Weights of a small GPT-style language model, trained from scratch on English Wikipedia: 4 heads of 96 (2 for keys and values), 660M tokens.
MLP neurons of a small language model. Each row is named by its layer, matrix (down: output weights) and neuron, and shows model dimensions 256-383. Each number is 128 + 24 x the weight over its row's rms, rounded and kept within 0 to 255. Numbers have three digits each. A neuron's up and down rows have the sign that makes its largest values positive.
A block is one neuron, or neurons of one layer that tend to fire together. After each block is what it responds to, as a language model described it from the Wikipedia text at the highest values.

L9.down146:129144103105136114127146113129129114133120102120103102157114100135098086103157128098112169150185145141095145133147095158136092113135100133028108154167149118177110112143136153144146171144130150121133095095123116157126144176138149130127114131141141120091126125092099131113130098098129131160148149122126133165130125117135109151140133140128121131124111114123114145105118105146117121116083
L9.down662:126133129179106161138141127091111102106032127128117151158171182138133148125119152127095103091135125102155106148133081108104161120127161114108143116132115156159079107178147134075147105141129115156094115133134133113112127129141111143130141134128134121151143114121139128093114149099110127082126139122158148119138098113112118111134133109112111139108107137157151091147117111118094141132124
Surname word pieces. Middle subword pieces inside people's surnames, mostly Slavic or foreign names in lists and tables, such as Saburo-v, Feodor-ov-a, Heydr-ich.

L3.down14:119104094135138127065098126089136094147154136118152135130076117206164084143126152126161101123101121112130110089111128136111120116115126128113127136146122115086128095105104104086139153092109139117139095168108175132127122120077080118119120169116100155135145100124144107131124116163111109119106119125116140166095141134092145124126120121148106142104139125091109171113150101175131178125116
L3.down169:134130074161110120100104143133122109124097115112103104108151104118124142117129133168138127155161105108105079116129156101091115088123100153125126152080118110123151135104115149171110106120101123127108140135145137141163142111213118174109112123121102140103082129098112111122135119138193117140127152101119146133133152115135131088115123151100143121128150095118146150157127140119112116105116
L3.down226:112140149134100126113118094107114136124099070102147103136109123120151178143140127102092144107159128135130141130143127171096138147183089094130123161095103111141114089148113114121116090136165140129134124119135136147100142125138113110115128106126101104105097121115127111138129163156145101094148102098083147126145117154151112147144131097136124134127119147086106112136116120133133095136134
L3.down246:140167123141132116112134074152154121128152071132115075128145131134107179118100113105110078096107163172128092137126145081095150133128136138127180139096102140104145102131092122132108133120143143166128157151126097168189152126135125145171126168132154111122118107145132120070156114112129106150163159103100156148099138146128152106160130179092126102133101179130130146153129156143171118167145
L3.down507:145130101141148159106114168143136124109122081157114139133106133111104130078146160143149134137132119154148120109120162116118123121134158117115134114152113119089141125140157132139142132104086135118106120219147122100090137123107111105167165141113130117122147084102114067098115090150144124149142108139102147118088103166131098121159122136113111167145122126105125168110132149127147135113127
L3.down679:132132125138148141107124107128135140131119088165137145143177141130162125127175139160139146097118162040159124161104127109139121113135139154114124134135091081153141164153116144140140116126117116149135113143139092095108151147124103135146137122087143123124089121098083071162126157186129145152198145094097118103133128105153172098096138145094109157126144135163110104126165122124146121101122
L3.down687:131107122142086111135097152128095144105077150123107151212103094115092121116117157134138156137117114088137141126136111099120075112146142146137202131150197168163145142138147135125139116085094159110120144158143129151184144118140117140086109141123136132091128131103110112120122146113165122133133121105151110109151149115142155122137169140143125166139166147148143120139069135141103170119111
L3.down725:127110136135141119122128117129104091125157118131135099103123133115172136150130099129149139127124134155094092110124096110138165134122113142135138138150116058129114118111168130164110049152155079090161088115175151141096144139115131130146190141162101130122139106133108170133140116140138103153167133147132136110111116116154115098108135149192075145121126135096181102098074117151133111131129
Month names in dates. Month names in day-month-year dates, especially after a day number in birth dates or event dates, as in "born 24 December 1991" or "on 16 April 1883".

L9.down325:095099115106110163131128108133087104129123085166117127114109115116180107141148124136155153125142130117112137130143133112116114111131134124128093086118130136110122150149170119083161188116116130132159135147116101120097169122129142169109139184148134124119127105096145163136116116117086130137158155143097123120166077132145150132147156108140107172140124156119164114148154115118164134142127
L9.down524:094111131125114123105124125127105088142114136177133122100145138152119140164087183109091140184161112125135136148122135124104140116167148101172161128094154152184103124112106163135138131130152102138135110145140143162121143137121096102140120167141173156099120093123137128118154147103063132121130154124143191118159142089139119147145138101133114116146101143131076150085123079141140141148116
Word-initial prefix pieces. First word pieces that begin longer words, mostly prefixes like under, over, sub, inter and Ar (underground, overview, subscription, Archive); sometimes plain prepositions such as under, by, In.

L3.down29:136121095173138149109085074182127141170144139068135114087094128126144212119131149166125116149117157171164159126134149116152150109115119107140117148116141119082115112161095164098145131119152084123145125127130138093081117127135139143138136156140130125119116105102094114159102161151148147142162136169141138138121142153113109135104103099068144084126123116133130124117115089152146114134107
L3.down56:140096145152133100124112184141151131153113124124101148098167134119151142124102110108133129122168154126137086150132102109107165119129113156130100152134169078139136111126136154163106130132102126127122125108137105121153113083102188123125116192156138114144167151107121075117129135143176132133145153106142104152144098126124174140153149130094110168155104147133104185149176155159130108131159
L3.down154:184139092138108098159153088111122084113174150140092129096131172122132154108091157155136155105116112146120154139080120075119183115130169119148111138126132093137127101098053157166165139133140107124112096112137124132161120094122150121144112107152118151133105064102136152127122138149084106100125145121132172131127154129135119117106124114125137145119125165169143134111127116122122148122102
L3.down378:148140146166108111121117137196174148122129137148119140144099121134138113107126165149130156154132106142114112160107122113158149117113127109131117092136149105115137141105151136085152118123171099075126105181137175123118094096158144137132145123114139103166120119157132116129134149116115092153167145127111162104112140149143101096086132177121135118115152093093073155118125125114140130182125
L3.down403:104131130114106096096148106166105128122089129117104149160100102134102149119134168162130173087105135107126148116127135156109162116127093102138101134149145170134102117134168116091141173122123065136143082110090122135104157108161117123103137089124118148148157120136133160114095093102118115162156143130153152165146152113107123118118098144160096109131095128108105112127146134156083168196128
L3.down434:119128136184157123154134138171138123127137083125166151166111152153084110191169136106146167125130146146135152096127099105111112115103119142144143152165119127112154160121139119168144145125146113100154194114155149147138145127160073101104145134126111106128123104131127089124096072073119150097119110141096118146103130174107123155124132110122112189148102147125149161126182155153130123156146
L3.down515:169150122117141125121123134136124120137142187105127087124074162118190121135155101080111110114162132120145134140152073126143137117098120141152115118120153092152138156145143181145117141135137128114145042131139112143128070121143132135102109106146147097160153145118136135143116142137161122127085110155117121099121136092110116069119080144100092143140098189105103146133141147149104142113138
L3.down516:104126120136114114120107122119120131119109154138113139144114128097131247104143135157126079099110118123135097108125100154134124109116149119112180136147118115170152129126150115129131109115103143141119113142126128137148119121100132117125100101157102117140115111119144154116131088124138137096130113110090087128161120147107134140148126156133106124148163141100096139150127080097154100123127
Capitalized word beginnings. Mainly sentence-initial In after a period or line break (In June), and the piece after a one-letter capital in names (D-ark, D-ick, Sh-ort).

L3.down84:089095114061148110121153134149160125151113142112135155113116126099181096120145143090112106100123127075116120144154116127153109173137182132149115153121139120098121149144103125127156154125119151166086168126096129168109167139133119110094107139136096138097116124104108144095120120133108135173133128163131106123120169100129104127172114118103120107109111109120120115170112102131107125126157
L3.down96:131145151139101119087161133160116158145096141092167120148123151152086094139164091125140109099118111133111157104125133153113153144144129133130137140134126095170135101076176133137135132123110132140116150114146133117112151145100135123145137156112127120173134135146121138091106092083110166130118129123122154137188149099117168125102113134089130098085153125147129112128162108115109134147186
L3.down99:141106139135132131091127136149096089068147133111135119097127108126157198137111167134112133160134132130151164162134113121128122124088127088152163126121148225150124139105129139170097132106123113112125152124120124150132102114125115131157167138135145154137131129160138131128168123134174111103104052123132093139132143164158140140136088128105135127125155122140128118117106131110101110092116
L3.down133:097155139101154138136103090119109166147088102143136096155131184133132146130114140113116143119099137163117119116104135145151138135120143097119101131116120105156119128151125106132091149144109101108132116123190173139125132122160053134138115118151144132139164198083113135122118138170118158124133155141171181083104123161108151095149074125093116123114154148159182138114118115145176085125145
L3.down153:105133131103101111126146130142131161120139110118163128152119105131155113143137108169122116154125132119112168136108137145107118153116149160119106128163148133190126113150131097123106141129115145107119157115129118128133115093166128144088081132133106128088149147119128133122109129060137134115135160143101143109106123102142110101186119131149097123101131147120123152142118152090149106135146
L3.down377:126129137144082118143149150163124151158124152152144109125098141123122184133095103139122115144134159113120124104092119099119128119131162076146147099107107134122141105107111152122116124098094112126136113131135108157100101145137129135140133103122099120097134109109129111115141103140149145124142102099112123107108147123111099117150132150104091128108078125159113111087144161108115082117145
L3.down527:132096123110160116175108133184108124134123124139166125130122099139098155125129115142103102119128155116114120106121104106168100090093143132108128155146199128141137169152147103159128131110095143137170126109121125144101139124106143125115141124149135149141146185131129092139143136127103152082144158107139129117096115145116154122110114151102125107070148123164129098117147106095126143095155
L3.down767:104189149162122131138104117172109135121164098137163156116115106173168087114128136160139104130115121144111154130164125121148142148122154137117134162125114135160148154129155167135150120076099069103145099103121128151122117110099149098106143086124126121110124096170163142121141162139072096127143102115139120149093153137182145114117137115168113154173096144172129082127137117100075121145151
Mid-name word pieces. Continuation pieces inside proper names, mostly surnames and first names such as Mor-ris, Ch-ris, Abb-ott and Jack-son, plus a few split common words like just-ice.

L9.down428:140117145107140127143094105129142160112115160116094164161136127168136121082124103137152133159123129059145159133138111162120129149103096095149102101156123155133162121098147149161131136129120154121143128129113159088165155117125166164149121139134138116091137130130077164171102132090105102142141130144137138154114121110107139139087133137135153149134111129160136135087146154129084106128149
L9.down571:131111119150127162176106122114083107150158140115171122134148097172142132147117092150124107146137176140123128134170152137178100204169120146108118113122153140157109125140123128099161144142139160107114118134134113158136129148122127082151084210127167176085115093155126181147115152114091166139111146159136157122153118123097099123140154175147115127121136131115170109155161156157095114154138
Upcoming time-unit predictor. Words just before an expected time unit or date part, such as early, six, of, December, in "her early years", "spent six weeks", "14 December 2017".

L7.down340:101116115123144086123126104105161096120116139110142121147170107134173165088098127105138118148160123154114173118112136130148098127166129172129092149096134129158096131097113116091101141141108092154151116117162141151151153143070098131088120100118123133152139119127141100119064158142115128110141135169115111123111138118142115163090123124175155137120120127170121161124126184135166086115160
L7.down407:124131166148153116118098131081156112128110168154117145147127148103161106148139196150140102130141082152139160146110139117120131129148123143150142148099141149098153116121128115102134072123150131146111090136126116197110128121128109096118138130124134159139090162135135092176124150120121143128143220119159102125129118121120096142141104115087134144122148153156118129160122167128141116123133
L7.down758:130158104085157159124119163121191095114160134123157152130088131133121131143110133131119136113085117173151141071086144109157112125147134180102160118090154134118132110162145144121157128127093127152117140134175122118151184131116141141162137126123130131135168105100130136078125122166137088128135093152125103096141121137137130127168121125143132165128096149144135135132172163149194070140130
L7.down760:154111103162095158129107115098117147118181083127141140131182131138124112149094092152112136131166121130171142135143109114086081114155190129082115099110127119096169118142157143077149114091161107146089096081127106129103124116151125112126146110138133133116114158118126132133155137159129137125152094098124146111138123159164129114109160118154128128146120135144096131113117159182099166149125
First-name endings. Final word piece of a split given name, just before the surname, across many languages and contexts, as in Lill-ian, Dorot-hy, Ry-an.

L7.down198:135138132130163120106125100102144134143139154092131119109170152125110167174106173135118156125130187121151126124101104130102129165162150084139139114102136161072132088126149155132128119130138115085123095105176152135148142090143143098105132123127123120120109140141103156058091149137130154096134126161133148129165159116152122112129127150098114122111150158137112135111100085132129149121113
L7.down239:109133164051097116133124130120085118136126134100123109148091117146111126139163147120125131112099147163156143135137129139114169140114098117165127123125193172072080160113136145160097142091150095114109110091154134151126166109122106083092131170153146063094138123163124099132113122139127168115096164132112127116137110061113133083116133167162141136153164113118101160146139096123134135111140
L7.down552:138076143151111130156121073138113140185120152165179154151075158085160116120113100111123154149172122067127145148160149117093127133128084107166127159159137116147113107113126141148165129108128054110107156148159164144124152102108114138113124101130143081118174124109168148159122186104169124126148146153109129118131159110105173116100163113163136129130143161117151111116078112123144133123124
L7.down751:126157124111125126102061146126116125130145119105101113129110153089176165103098172160149158170091185133127142101078096170138162140144130120171158101113143122100137136127151148152117094127077142125139085118118148113117092111121102098143102155115145130132151133120065145114106102153073146137158145128105125136153169134126153121167122118088097117130152142139111125108146095162106173161122
Preposition before a place. Mostly "in", also "to", "of", "from", after verbs of residence or movement and right before a place name, as in settled in, lives in, relocated to; also birth-year digits before a birthplace.